From a checkpoint of a small transformer trained on Wikipedia: normalized queries and keys, capped logits.
MLP neurons of a small language model. Each row is named by its layer, matrix (up: input weights) and neuron, and shows model dimensions 128-383. Each number is 500 + 25 x the weight over its row's rms, rounded and kept within 0 to 999. Numbers have three digits each.
After each neuron's rows, "fires after" lists the tokens most often just before its 100 highest values on Wikipedia text that the model never trained on.

L3.up993:467500526507486475537495468494505501491479499485509474509492488525524526524518492491512506505521519524463497537501465443555510489458491482487527515458500519495493523470511499478504461487500476513506486519483476515516492506475550488485484473503509534552530475527505509515503502547473445518520487497553513456493486511487456435524530507596474503484526537521474489519517548536483519503482500484481506524495501468527487507463475488452515519464454549488468517475470481451566481481520472516434520460510480519491467524440515453544467513518501531505508526473508491500493520503490463540537535523513524521462480504487500509468492488523499487510514431438488488496529505524476487528473491473510524513468447504490468516482553521469532493512485497483491464502522525510441500454488552
fires after: "M", "P", " Mi", " M", " V"

L3.up515:510509549505472486483470510496535484469497502492499508439493498523481536515500500456491498513495528523494510536500462476484515457513545489513505504523487513512519493493469507507516549485457484536528504535528546498512529493466582493484498449551519492500498496502502531483475481532467524533488531504478513493512459488474512455544509496522496508503510520534471471458565519523439459514511526535511475465477467525520478484477489533474520501476529521498489453505514505556486540496496495504501525519467443527465497509490506511462444529507516492504518528475562491543472513484515491455475521467501530487495484512545505481490477495483450491504498481469499494461489542542479504516487500523581469505497491482506503556492527517476477514486504497511463505506467535452497494451498522
fires after: ".", ","

L3.up25:508488497500482480525539501502490529486538515499477491495481489470499532496518484495515494547479463460526518542479516490484498515477453514481535502501469460491468510520486466508508471472464506537472450501520518503544520455523530521475507495509463522513476486495513505486559491506533470514516450507463486458518502491505475485550511495513505524461528492560481469544484549502526509571526524502514496482519501471504505526493508509491459485490501532509511479492464486477506495502538527525528525507554481491505501533496511515534496507505509477500470477513523503527481546491489475516517498499503450513512495503453502480491523507461482514491529479532488498497514530515514477498506533495514461466485490531480507484479494468512507521484496517528501471481477499484460493500483540
fires after: "-", "|"

L9.up351:515535495480513485529484484512522452458496522470469514525501520451459479512529470492476494496498521469505501507494505508498557483512472499449513496507505510510476508486481508489519472484480468511517516479499487499492464478521483486533490506474504486521479540495488445468486503468523465486531497497485519484459525497519479481478534510498519451509532455537441512518497533519493510500509500489509509507503440491475515487459496506514482502491461560481477512508493484470501501502533528524508494548511527555521485514478488546507532508508501474477498464523474485533529518478493500479464463524473515554461515463473487484499505494509480454496491515450478468534512530488523491567518541499439494497507512523491481497508502527483524514549536504500481486481478527568495539515498492
fires after: " the", " of", " to", " with", " in", " a"

L3.up714:499528500484483528553487458494514444509465477477491498529518550516528542505493545467536495478472520504520497501490482456517519476545509461489520480484513510542475492477444491516543487462473513544499480507505480467535494483497548517476512487500470507515485462460501500495528513471509514545468499483525504472500464501481466464494528542568514529516480471465519479531538527485507513478491541534480512511504535500506476514503502504523487524494492541518481524538512492468522477514510490461504443491477454537444467501459517523541496487540531489509485534535489505467505531527510528505518462475517493520476469524498492524505484504524510543505478514505474492489544526513485502482485483525536541508514477515491543470481548531494463518528515487512503501496491521478499475513501470
fires after: "-", " \"", " (", "'", " ", " '"

L3.up1794:511506524498523496520494474534497493480482492442496476521493515496482535545514460470532487486476501533496498504530499480468480479500519539466501550490478475484487495481485532515530462493499517530481501507501525526539492461515565517465503463495488511523479462500480536481544482478550518514475497464490494501499566492479485490534512530474522485517494488470489546511472500531489521554595479520469500494505513477456452497477481511490468507481466526509510465479521440504515510466552550486496493520505492508524509469501507492514499519523456464532486512547512492477475519526480458471519481488503504522504531504504485470484505520475500510495492499516473507472495513491511476494521528526508468456448484537478527492494494513530475559499505508499451495507504525489534502537469554
fires after: "-", "–"

L3.up565:472511513506477532467502476530469491490539496479454523564522517520447527515520509494501494499510504530532440501529440488497514463503523481487516485497551507486488515536457517475464526457470486508514472473502548505501515483502548518514545515529495475501514484533477528446475514513522524515484480489518574525478471479483464488524551500487522507510542471475526535473488512500488515493513482490486532494493513482478484495488495499468515508489515492513524526535535534534506466486491488499519482471468464489492511483513561498473457491532496470485509487477494485538480501505529466486473483537492512479490479524521501492478481559482467475522516500514474506466485545498517505463509494484509482487483488548520528482523527513491455507510510516500480463486484520498521521513502489
fires after: " (", "\n\n", " |", "=", "-", "\n"

L3.up1732:481509465517498505503487484467492512469526505457500505492460468498478473500515526515477529489527512499499499521495420470524503523544500468550497522548474487488471565539511511509484459476505479507522502500508484580504494482487516467477554501476529479556503468466529513486521544540514490533471497460430525482514496467549491488479510472528485503497484527521488529476480506507506473528526506536485471517525509543488509483492507471498511485485480513509533516529480500476541541500503477502524463517492435499486489506491519525491520494537458474493512473505504536539509481491535491517506527492515489487435489528535504463515535502500465501491504489500486508506529529558439558492515472529484514539516500530497517541511532523467485523503544489523499518480486521561465469490497503
fires after: "=", "|", " |"

L3.up262:485514476482479447522480473502537521529537473474461488488508465500537481515480497449543461497494504500507523451455499521533493477561526461477492542495543484509460541524468502565478522517473546518532498491500527502489543486511492503515516511482523489491479485463465534472519506487521483474502506478478509485503440502476465501533505505497509530516536488490493491489558517542501492516463493519501505494507483494456512511537518482448481559486530527492480485462489475444533467511486506493476508460467488545544505489495525514561494510549521472524469547520489507521474514515513472508491491526492522564509483516529513494417481497480500457503507488491488483503496526525462500479498513489480526497497467505484519486488543527526466482500494510538505515499527520449495495524479504
fires after: "-", " pre", " Comm", " Pre", " (", "Pre"

L3.up1747:461517503506484485484511497454503475503529482456505479493505508442495461533576519509514523513504525495515507567519445514500542498510450477554519520464459504501524510465530530507536511470477485483519513449514510562529491515531515478432493487531514478499560473458505513512501511522490500513461539466498533526465566491487445510479483500485535468504476520507518522494486495540482499510520511486494520465503491523486491510455544494510499496503471467504486499536494505486490509499540482472496526499513511469494485498508485495473486498544469538511472495506522501486498506489506521492492501501475513524492515529515484433479527501537513504511521513450494506485537476503471471529527487503503484495490503495493522514496510517551502518541513554535500509512479501496444469502528499
fires after: " |", "|", ";", " Nat", "="

L3.up1078:481468496505489530453497521476531482478530504429509473513488453492449481524534509516513516482518463522580516529536487507532514478528505510515532541481545519492518545507510503502503498505480497524510472468512485571556522525461533492477503529501526470521534444472502498445479526493554480483502516477483488495498503484495457498524534499510502492478466497565493529515503465512480504550524493563457498461485472487478472501527516501468539504526515497543491503522497491499506528478527507539505500454503487464481491457495490532494483515520470497500480463509520505516487532491506519493465512513513484500545459521495481471471485482529503546560498490481524506503534494495513464510555488524559465496499506500514499535512531516518484484510518490515494444511486492471450469501494511
fires after: " |", "|"

L3.up552:503497454511507496506483525484461509527523495488434453495522483538481561512519482523466501537535532532490465478513498541474486481537483492453463471509494509527496492494505466520488505499510496508531520519513506518544511487522516554533491446514456514484468485496490514470502523464498520538506520535494529562502482491498470479501549517489541502449520476456489509473451520524526502495508507518485485520455528475512450497471475498480494501502508506513478532528515494513514475516503528465495508515519517505517512484490528510509481493549528488526537522481463552477472531506509468502522521519518506490469509543471498485496473528500466470473512496457502493486481556516492487568522518461494492521519494544536500495509505502489468527496478471496485513517531494494476510477486545
fires after: " C", "C", " c", "M", " b", " McC"

L3.up1122:511526498501538484431529535474535507476508518514504505453495531475434511520531485499485500492455521497512547452529491500531504503501488518464482522455486495486496500472466515531428503469478495523526476500513480543505529524482523471476503474482505472587504538513462511506500485503469522543471484522492507512463483504495468546492537500473512500527511526475494488490533490489478517486530552507506476541493577493520483473488510496497508493505501502487479529487532487509476532519557520505495513486472534487491491503438499471477516506494530492509487465511521488483515511525534498499510518545542487468496502547479510484467494512509466492475535490517506514525508521522505507542511476512500514479528499514519454485497557512519499532474488507492490493507488518473521464541512531
fires after: " 0", " 3", " 2", " 1"

L3.up1850:502465503494452497519499492499487480492510531499482460517475471475536532507549443513516505555477518507521479470498487476497474506509522489463497470514561481485472544505482488485526508485487514493511490471543499480482514502506528493456502496496545492487512495533486526508473453530536534479492493471502535536504515474469488451504502531506499519534521517470490498473467518509469485494483541528510457530494514490493509457495489487489496517483517489500522524491473499465523502481504516489457467478500483477503495514500557496460457511471476476519497544520455509508443540486496452497504506506492485474516472517504498487499455500513490502512488515459466497494527550530524515498494497477482540493495508558498521511480511497486506542513495521503496505532491489480511533488498486
fires after: ".", "-", " Bl", " was", " (", " |"

L3.up0:495490529500520492511496485477513484501533491493433487466469483491471566517517526458523491528484481488502516470515502508564473448485558495444496498454513522487487508523472496513521525489528491479477482503531494497502496534492505549490570469480466455536458501497469540505493456501521517517472480494490504492511444480525498536508509511493485499472496478477545511528490506492507485529508502536487488518514534471504492494506477514489475565511521533526499497515516504497509514502554499513532485501507484481488523499505537524505513497532539512509484503464468521516486505496488502487517491445497533497538464536519514484449534540476496525511503537516508487513494509493518482500510503516469520509516445490471568483495493527539481504494504484485471486463496521450519516508456481
fires after: "-", " Th", " Wed", " (", " Far"

L3.up890:493508538495451477527478450505514497540520478463476505509483483492460527526511451504500515501499501490518509511496503493531462487529456483434496479515519492491513514507483478481479484481516512514509508509521543506470518519506517595549505466526503473519432509484482503448496541475540529502485489437485516491510515512488480516527515529515518486509481529519499489542503521503480494547481503491493512496507504476485510514518490465458496531542456482523538505494504466521563511523503470518509490513520498479556508499514499485494494509523490496469487535457503526487463530500546451499488504563455502528527503517483485462444502516501467467549502473500480524513527477506519492547488536504508490504485512504505496500523499474494499529456483518485518511524499505544459499509508482
fires after: "-", " Dun", " Euro", " Un", " |"

L3.up320:476487521583479513523520514496521533504537456481464509467470515514470469496496502503498515510513510524507554475495473485496462481511536505489452509515498539530471497521499490509484502462501537510464504498528459551478524506473500515466458515554517507520454533509494496475487532465478529482460524462483493498499493507504505539443555489555483484524477502510453481502464497504487475493523511519504512518510553451483492464489485489492534531498467498504490508495516522534511481539557507538482489525516506486514491518446475506491514501527503468503469463517522478506486463529524503504540489581533484516502490526482507496492528513486491518481482473495532494507463511525478511506505460508508496534520539497518497486566469469543527508515502483508521470508492516502486473535526465
fires after: " 0", " Q", " Al", "Z", " 1"

L3.up730:474500517495497481499498484487517508477475514477512538496487496477502506528533520476478494489464520466537492508539480473485557483470492479496503461489488504517496479455531494432509533441491504529482522523496497542478560501506562504458515465538513458522496505526460505488472536529501527560470496484539518492499449494496495477566510508473533469477509495496507501481480504549477522482537513510493523479515512489422490524489493486493512483491535551492492513507478475552490514477495500491429500491516511528494545485442543504513486502497568484504463505499480527489481516486517465550503477524490483469491505487518470521471489520503504495495483507428491491500544515554492486516542485462520469488498511501551496514503494521496487540548530483517466474516411508538483444512475503
fires after: ",", " and", ";"

L3.up1141:490532526504490514473487489527489503540495514500459520523509509457470531543516516481497538497511486480511470493538438482495501509529514498465511512486503496502477558525487499498539479463496461509524523502494522514481500463505539490492526451509508449497483489479491480487479529531458516511500473488520536482518480537533497516502524539504538501493483474482502475467501475500487477489510509498476517530502548474498483467531520487494484502493500489550502456454515479505477485478493474503497475479499510537546451505463507468489521472526525487483449466468472497518529503479557531466520475513509471530483520493499516466461446482525515500473521480499508519513498535523504496484476487501508456480481513490491494460553516470476511536495469533532518499470496511538490496496517505
fires after: "-", " \"", "\n\n", " (", "/"

L3.up976:493464503508475506470493512494485499492507497478461530491458503495524532514484453449531528545477480499486525517470489516519509482499553481525480522517515511490512492497486495546527493496491484518490479510489569533524503488512587512493487510467474471467449538474462527510478510524554520494500499485468510532472502498543520534519518545526517462454482541540483462467540527509468480499496505500499519488489510508518512476512492537518543492472546498501480491509489472484532481488523508477514515510502481461544505478480544481507458510486539562502508507502479500495448510486492502487489476455499475510470489517524513504447528514531478495507533502507541517489509516490482499503479506467524523507474491549516530480510531481481408553475526516468484514474497510487491505536473500
fires after: "–", "19", "-", "18", " World"

L3.up1659:472482476476464505516487502518513529468516496498487504474534459515465543524531492444508542503516471499515484487498510489497454486534518483474545518505489491518499499481477442458528446491492509527472521492526560489532499503506511553516505504490495471539497463483508509481519509457496477512494491482493493450463475507513465489531549511510551481509553485495490492507478505489494527544500483510496521494539533505506501511493490528446481521518485489514516496481540452480533473505514538508487519514492497496539485479470530475534491527518512552514494487502523506523520494495512457503518491493489485522469475519466516472454507508492520486483485472515473483482509524525508483465487529459511496435489472505475514484491517501467461521465489528502464514514532497522460450503497519
fires after: "-", "|"

L3.up690:522493494482492504490503507558481511502480492463470529510505497514501456517541472487486526508482495480525462517525484510518477498502474529462521502499481500515498496483456448543523494446478520480521507484525503501480497459518503524483510467522517532471461521506465494509549528501515514507473486518500515476508518492507489482542498488487470499468523488462500463486531520488482529542535515517518520534492455469489481508515526520465437508491483507515486501460471478482546506445535546455499524499486503489492524521476518496484448539546534495511461488501482499515503493528508495513519511509522502504503512500497485481510518555488458503506497519509486493455478482540488523531508519520526463480445452497499518455492487520492505504513515479523524489490504488486445499528475536
fires after: "-"

L3.up1384:510479480503494462483488478515455514522548524483448487480500496468485538534525464458494493491488503500521466494487500523550493494486495517480502491505548510504543513506514515503469471464481466546547558517533531532540482467457505504514493492516537498484435497500487509483525503489491510517481517503509540489485487534511457469531536475515502505488494482483491482480509536541483506506495496487511463520500529490524484512494477513478543523500515501517516540517479504514525479506548528491497530500478486498521511494481502497513440500519477587488527486497508513510505554495530489537498449550481497512500482490481523476512505497491493526484520527479478464489532510472436475507477531468518530492516465495498504535476504511463493507500519532581449508514498551486476525516521524
fires after: " C", " New", " Cu", " c", " Av", " Cal"

L3.up1566:487528478487463511457515462522496504488525493477495440462488517522479499517531479462539502472486462510492468487474505526528486508527503462481514515525520495490539490527478484543478535507458498519488484506543513560511522495476497509488541462480481467477461442512471478471502539504515513533495489498490525507512498497459508542477542521477464480494521524473496509476540488490493514510473503499503507531528510461480527454476503527526477549479528507500480510480517438495559485504529491495497507489552473472525486496465510504495496498530484492491434475524488501503450488499475522552491478502465499483489468491532505471444516511505498546519520488533468471548550542500466493519510529456505470512495486541495514515503563484453448525525517481526524477528555519531469498501453507
fires after: "-", " rec", " In"

L9.up1568:503493441502515483489494544522494557508428486479468516523529515500496469510519518489506528534505466519476538459489488465511497535515493494528540517557474547476474537451513447505514481472522464475536497490481487489518484507505536491523498505505497455479486470479522508488513462532481476514503483477503486411475481488502463503483573505501493497507491461518517477473510565508506499501474485509512480508499493498515467505522542472507495505504487490517524519486478504470456493483487483500511510475549519484511498445501500511459491496520517507505502442529509475538514503494485548470467509531557471486541497492499515494502494525533505484506553472448504491501485520518494483467525479472531512450522497516483460481504512500481486504523480496464468479498489484472465514496511494
fires after: " |", " m", ")", "."

L3.up99:495520507528459507481494522501497499467481512495522488506447526491499543526508488512495501503443532522511491537513519515511519503554510468519551504466510499523505512482500491454528535483480479499530489499519491516531487477476532516464497506500467476508477490502466532493509483543471514534530502461473517501510494516483519457535466500478507512500519498547487532512501514525491453498534503503499547508516459498513481493484495501488471522489489523597481499491501492519454484489496500495471486510514496517497474514475518523475467511500496536509479528521487494534449521449489457498499529521509524499464510501492492474476503475477481506513512474531517534456522536551507504507488507539529469525467465492530516521532485485453484483514513506484479517531518533516514479441498521
fires after: ".", " but", " ."

L3.up932:484526490505458530474488536523509483484533545519500477528453501519500512501554521498534512512488508490506498502474485521477490526576481482489554494507522500515494538498490490524497488465514479491506479529558503514491532506469554502525545485498487504479521474480491506474507496510486474496494482472458484539542499499523474540520491518515491536505516518494551484509492513474505548527500473504539483510492480455518479502511481510489493532481502531522491482498518468500512503479516496486516521474493470512492402522485517478472480492505531474524458531513497528536450496534528457528477499478455507503456420497463521478483488545483534493515511510493476497511497512521519483501510447490492503496523536537524552495466506503456486471492491518494519527514501528495496479477478492
fires after: "-", " (", " ", "/", " \""

L3.up1192:494527495551501560485476504513529493505474499474469487485520503513506492484509500513466523515509517529543521457509483445507522517540521483532469517496493538546481511505523481464480535458500518502496506512523498478519557523474543482487503462506528471538505466508472522473441480527527504505494464472479547550520447529540478481536495501507476424488483515506520488460461508518466449502490481490516473496535564462515468520508483482485523525503453481531530508539503486524535501508542502491473481514499480523465477500502510473506475560528534564474513514461494496553503514510507515487534490506480489464451520519507512510538500507475487475495498531499489475525517511514493493484528419431493494491520512515550471519495517565478494541553488471506496463517451509505497464506542525
fires after: " (", "|", " \"", ":", "\n", "\n\n"

L3.up607:496470503505484458564479481523526547507538490465448520495486498481480485498550543445523508519484469460567507482537499494501491469474498489476532503528514509532480495483482481458524522497466523524528482491538537555517524449496514551490521474484482494537444517508477491508505514482504534538479513512480530452473479488511493510498510499517530509486516523488513499494489528476494531542520497515515542500495536501454466499447514481469417511515498502509518491533441470473522517504552537500495495533498492476495475487503489485519500540519501519508493473502514551533488516530514550493559458495473476499502470497462491491475486522527470482504525500488509500524490506500478483515504522492489506471473467541504518518473527469484513492491489529483487493502487485570451481499482493
fires after: "|", "-", " Che"

L3.up631:475495508488459541478481500516530485505522501470493490509469456497472488522507470451551521500517507502517482532519481488492453487520506458487508480532529501493504509491520492525538468494465483527487489446498530563511461482484515509458515507542544509488462439503510512483479505501513473522501506495481494491473514501457480529528509487500456498484501501574473496473522498502502526560492480516500501461492517523483509445516513508470555528519498522557498473485476484469550464481521532470537536470524500504496428465509506538515493469513469548493460487480506507508495501473506505466504534528522492514464457557503505451493474508485502529501467490513521475506509468513503510492516493512489491518468480493529503546498506509518490498527552487543500491481449507493424494516512518
fires after: " |"

L3.up218:480505512454502531511449512500501503499498510521497494492492498539487507532498548490545506521492532478502506503481469513471547520476503486532490518464498482488524534506467488460475455479455480487477432484502474516548525494496547531439488507505481483488509501451485516429456526473548471527539545449523490520520508496529510484493513536549517487454532512514534491464452510543517481564489496509482530474517485527500452525498499464511488504495469482503487513496473492504524506497533499498517510457516477511455471506510494533483546512565513487487472482465525510501473566490529508515548533463531511503458456500484511491502534488471456481475509508480514508487503476501512486514540458474504482523495510509500527490485499509528489519547490493496511479474523517507462489528502517
fires after: " |", ":", ";", ",", ".", " ("

L3.up944:483513504504491507530485482484539491504482492469483518447510528534480521519511537487528490515499491520543505520494484509484524463479496489531492517516512457540497497487481475476495478500540482516506523484551502515507540517519563527487514473503485425523510482514472488488512492504469472568477498486494498487443504487508495467506517500502491506513508553490546499501482490505478526502507484520471516479513510473520463499443506453506499517515482537533470531493548488534490504496528502509486528468481490474509465488476496480523494523523514517481435489530506492483515534491552495431528504552483511505476500520507527482489512518519517507480500524480497470508545541581514499527507527547524480523520508490500494483516512540484474539514545439527494511525449498508511482491512495
fires after: " |", ";"

L3.up1157:500522559508492454537460544529480496496529481496487491500500481497521511511508515503516509479483480533486487510498469465454464493471491500509496507495520475526516524473482499529476479456510475492494522503528469546483476487528503517547508486481520488572518472518505481485456512475523470497489502477531516540518494504466420482455491513493520489476501536468479487511530514530477502492466503512522491529492503515510465465418476499457493481477514505503549519487479457515523515511544484485499465517506467529485493489488517515502499512510536492480507516483498521526483506518513542513486526488490521508488514528477498500530498561480486461509478464500525496532461489523524487535476516511458446530509475486517506545486512502482508497526488473465455501468473494521490489486504514
fires after: " p", " t", " P", " Z", "P", " pre"

L3.up809:490488515506522525542512437472481526487522547473445509506487531481504511516486543452516485520459480506498500527479505531492480481483535519530498534519509483517505478509465510545534479486437487511506540531510561497525478505510569507488527476477479449499438526525448495497513495513516494554481493486480520517469517511549497520473530499463521493472518494498477500498513500497485495503540517511481489531516554500529472495538525509511531493519485508482471496486514447514506496496526500497518519530463544512537480487487533507469499542510488523503476516501501518499518477494506520473522505490515497506471490516508500521472507454509526499509557523492516520482523498507518454483491530463542506494454525511489498467477499462512474535500535521478479486470520515510469494542495505
fires after: "-", "f", " Best", "–"

L3.up1972:490486486513505527507489522507562561526480526471462487507474445514482477499503551433501512494498501529569468463470503492522491478492497474507526509484523504533480486510487507556502521499522492487496486490494496505499581475486513468520497468488494492489523446517486533505499501537540479519516547500544552523500487495538510524574505479473507463495465507532497495462542527538492503524478484506490506494490524481459531512494519502478519517486509482537508518533449475520499474512500527497484480492463466489519503492530490532516432524520493442482525510519508503493492516515499507449468559502472496540458515501534478496483478518508475556485490474481514448480498489525475485528558496529486486459457490508542506516509517480479459530516486473504463462515484518478505472480499536
fires after: "\n", "|", " |", "  "

L3.up1196:498483482542502502497499491526532514487526501439449518526470486473448516558549487501544527510531493479553494513547470526513492527504485465533458495553562481518516518515518465476501465495489498515500519420500477533472477464501544501450509509491535449506513497485473486499517488497515454473492506453449503478487528519483505529533528498520459494492467511493479512483509480488469482499487504565483465492471534471520448495486500513500513490490501498491508495521546481488504471515517472512514489498491502488490470507497458521479483518508498517488489492499493508503489519533533496456511508489532482498473470526507480446474519489508526529529480505469472497541532497506509454499534499515503544484488502509455512514534517508497515516554516503535484500505481485477460473504486500
fires after: " |", " Port"

L3.up116:524552514496502496481508455514500558470522472472453464504491508492525552503509497466565508496510512492522485491492498483524524457513493466466514531518515511518502525524459476527556467409525493487491473524577555549490481516475526501520512479492462501532473474507481505482495485455492526515516533457477529517502517494483467459538517514495521502471491535495532483496510496486489489497521488531450507527474479507522493450481516491466493522496483526518502498505483511509486503522516468531512489500506508524510456444485514458477490506516485492522471499536505533513494515511509503510522519495496512487517469494500460494523528563511475488506487507524466506499557485523452500487471483472496518513530537500504534512486558528465482519516509483513525530493470502504490539524469485
fires after: "-", "/", " \"", " ne", " ("

L3.up226:514549514512459509520504521501481486520486504482485532466461539521495540522481516521501477538503464541515489472539515508465499543505495517497507489565541533520506508538546488513518478495511441473535505499500509533484510461528509486530497527502500504498481474486529492494502506506526493500518554486544519490490436454506474530558503514465476500496491484509464454504498518522470483511518477523490550486530495460519455493508544523500474507521479480517518497486451488439533484533512499513514480492513491488507511458531503465498487479539518495529482466499479496516480483483549493497533533499499509496500430498488529493488501487526499477506504496501490493473477495498513478481513482478489493491494470515510511460544490547450514514518487506507477485488523585465458512467524499
fires after: "=", "\n\n", ")", " place", "."

L3.up454:475512507557507488525460462493465507526510471483506479493492522499476502490503503432491511514512531504433514483487528496510484468476542514528511501497498487499495531489503505507469473448519507513500529440497521484535507529491513486534512433519535503547512523484526540456492498540508511513504526520530527481483528480499488479524524497476499513531553487484492485484498519520458525574509484535479467529544514457492491459523464461487482527480507516486522481445472473487526468523514516448479514491515482527492478520484473468521488511506495525517541494506542527509483520498501511494509504526536519435475502498479521502522504490493483504518486490520493469521544518517505476545502484488464482513486499515528509525522493501517486498481498519504491515452476514456491472464521485
fires after: "M", "S", " Mu", "T", "P", " t"

L3.up1572:480503515526527460495473482498480470556548461484470505527471507481453498533485502471520512500500484501510477482528470475435501470528507488463510533544506490524545467526460474500509515477471439484501523485547557492490467464517503539502497498525505455499491514479478487468467501512537510490513487482530508524499532548478510496555562514523548513496459481535472444507516552541517501489528499500467465504495508516500480469486496473476506529535496522529527498482440480515503530417506510506485486520483517495525485502457507505465504510516492521488506496482496460482490481469522505487529517467494512522521508486490481468467517482546503506528498498473496532513490520522471471490524511528526480514505498556494495512551500466546476519490470515483508510505486550505513484489493499
fires after: "–", "-", " New"

L3.up300:513524489504496452476509530466486539505496509519488464478498531503499493515544494485498505468485529511535521537522496482481514495502494515477477475501478484491484502544496461498466549510503504505518499482550482507516535517461530520496499469499472461547527489520499487474483493494520566520468502501464497509526517530521449490488542435481487492521522557518514486534455489535482517485539563494521450492496518464527492497469492417498525514498452483474459502521525489482521496522559497529470454476486489472486469481491504489531528544517482522469514478531520473539526490504514471488543500538472492484473490522472501504495475540499493511505477491490517469519504512561518499548487506506481528484478507535531485470510479487507488486551458522485503520515510513522512482518499502
fires after: " 1", " 0", " 2", " C", " |", " 4"

L9.up1367:527486508563483527515490493475500530501483498464492492472480468484487506518520515471479482524488525502492463485481513527513464485516484467535517470457468535519478477506495483488470473488470487481493491496468508511501456474512557488441504458518514522523475504489482458485474464450533455532514525507527509493518510499518476503474525460532474535448494496491499500514482480502501498515457519497478466502489521484479496515475534462524474507486489487514497487475521462498476520499527482469465485563538495500538533518490507528466474557525499497523493505530484495524555498499505510465525533513519481537491517512483504567545491484540528463519515493540484444530489479490509471465489528495508479443509545471518539501476532499548467513511542487526473509520502497509478475523493522
fires after: ".", " on", "="

L3.up1920:508537500528500480504522509488508522508474478449501485492489491518514503527562533490496501501499528514472478466517489480531538500474503493500528545468516478490509505517512515474527475500479499520528502495491507499524538489508509468463568499519533526526502472405495494487486499510531466534501522492515527471527509466494502448499503481510499487468456544476480500480470573481505431525487511507477517519529472478515521533441524509488474507541538482509501520487501516506509512515515485477510461515504509494492500462496591502510518509521467460514493520503500516504508530480499493501540531478525503543445454521517487491517497505502475528498456498456465486481491521535472488515490503493474510498482499538520542542507477474502515515537525502547467478493514497523529463471453499
fires after: "=", "|", ".", "In"

L3.up1455:459507536480529479537530475471543488496522444505514485509498510487475521515532465479500514491534470515498523512483490488548492516497509498526517521485523527511497514476509517504481507470472498535485498422503523524519530527533472490491472487530516477540507484450490481479462486475540459511430527493512476494520504486479475474487538480540560487491528496503522502530503500523486502518494526491497504519500525489491504487503509488466436504529469494514490509462495481491511529525547460461522474519526474532518498490473543496545448497479527531484525527479500497516512506466479465492497495498496523528490519489446505496496484483507505507522480500492477492534500520520467478487483501488498502491456515472520483517534488472482443507481521490508485495499490534505519488476512515
fires after: " due", " exp", " p", " app", " pre", " adj"

L9.up1019:511561459494477481512508502517540543456502487507466494524533485468451481523510493431559527550512523508456468515466475526477482457524505508544514476510517561501497505481434449533528475510443527494464504451480504513487477504520523513525529556489527526478454490477544503495495479504520530524498513508506539494499455546544491507492514514487508455489518520525481519514526476541501455489499491493471465493484497470494496517474532455468478516532473456527508530487536494524518528481501518475506493555522532478498502521467494503477482494538484484523499484486490474523488537551498516515532500556537491488499474514527503496500447513508493534517483472490489510518508536554531492459493530486558506490520490471500529498470513492452454520504524464521436517496466492530484462462518507
fires after: " |", "|", ")", "."

L3.up782:469522513470510515490492503496497493491509497463479542458519498523443525543530525465486494501499563547509545535505472508484507467490520508503505518496477489520524530469483512474483525490547503523512492536506509503524594491531560506467535473511486506519504491468520565500480517495514480519491548510461521556517521499471462462528484500504497507488517488497521487492503546497526496537479486510485531472481535473534487463503514495495529512518506532498497505452519478533549497520493521483532522525475494520444462508477527453540462518549502475490482510483565535553532545533532483458506470523486495514497513556537496487511517515464486480476492496482483503487535523523493480490500500477486445498487504500497500475487508521486510543516526479489489481481435523516515453488503518
fires after: ",", ".", ")"

L3.up148:479529487508437483480516520497499488478536493504464491467505515500483481520528493494485505524479475538567529485478511512530487462519499467474517504514509497516519496499483534544510478463504516483488518481547496518521597460487504513488511452500483498476490470489475482498484492475519526549429474503517490493512476491531488503510480499508478466490517480484465481503554545532461511494511525514510513506541538488507544503488459532509547523474476511494482506497515505486499488522518512485485444476494508501526517493523500504501469524536491470473461529488446534505489519504534523516477501507471521530502509523469481499506475551508505547523488478488516517478449530519514499467508466506509450515474552549476463499529526534473478490516504470489490505562547579537431483485483523
fires after: " under", "\n", " cor", " Cor", "-", "|"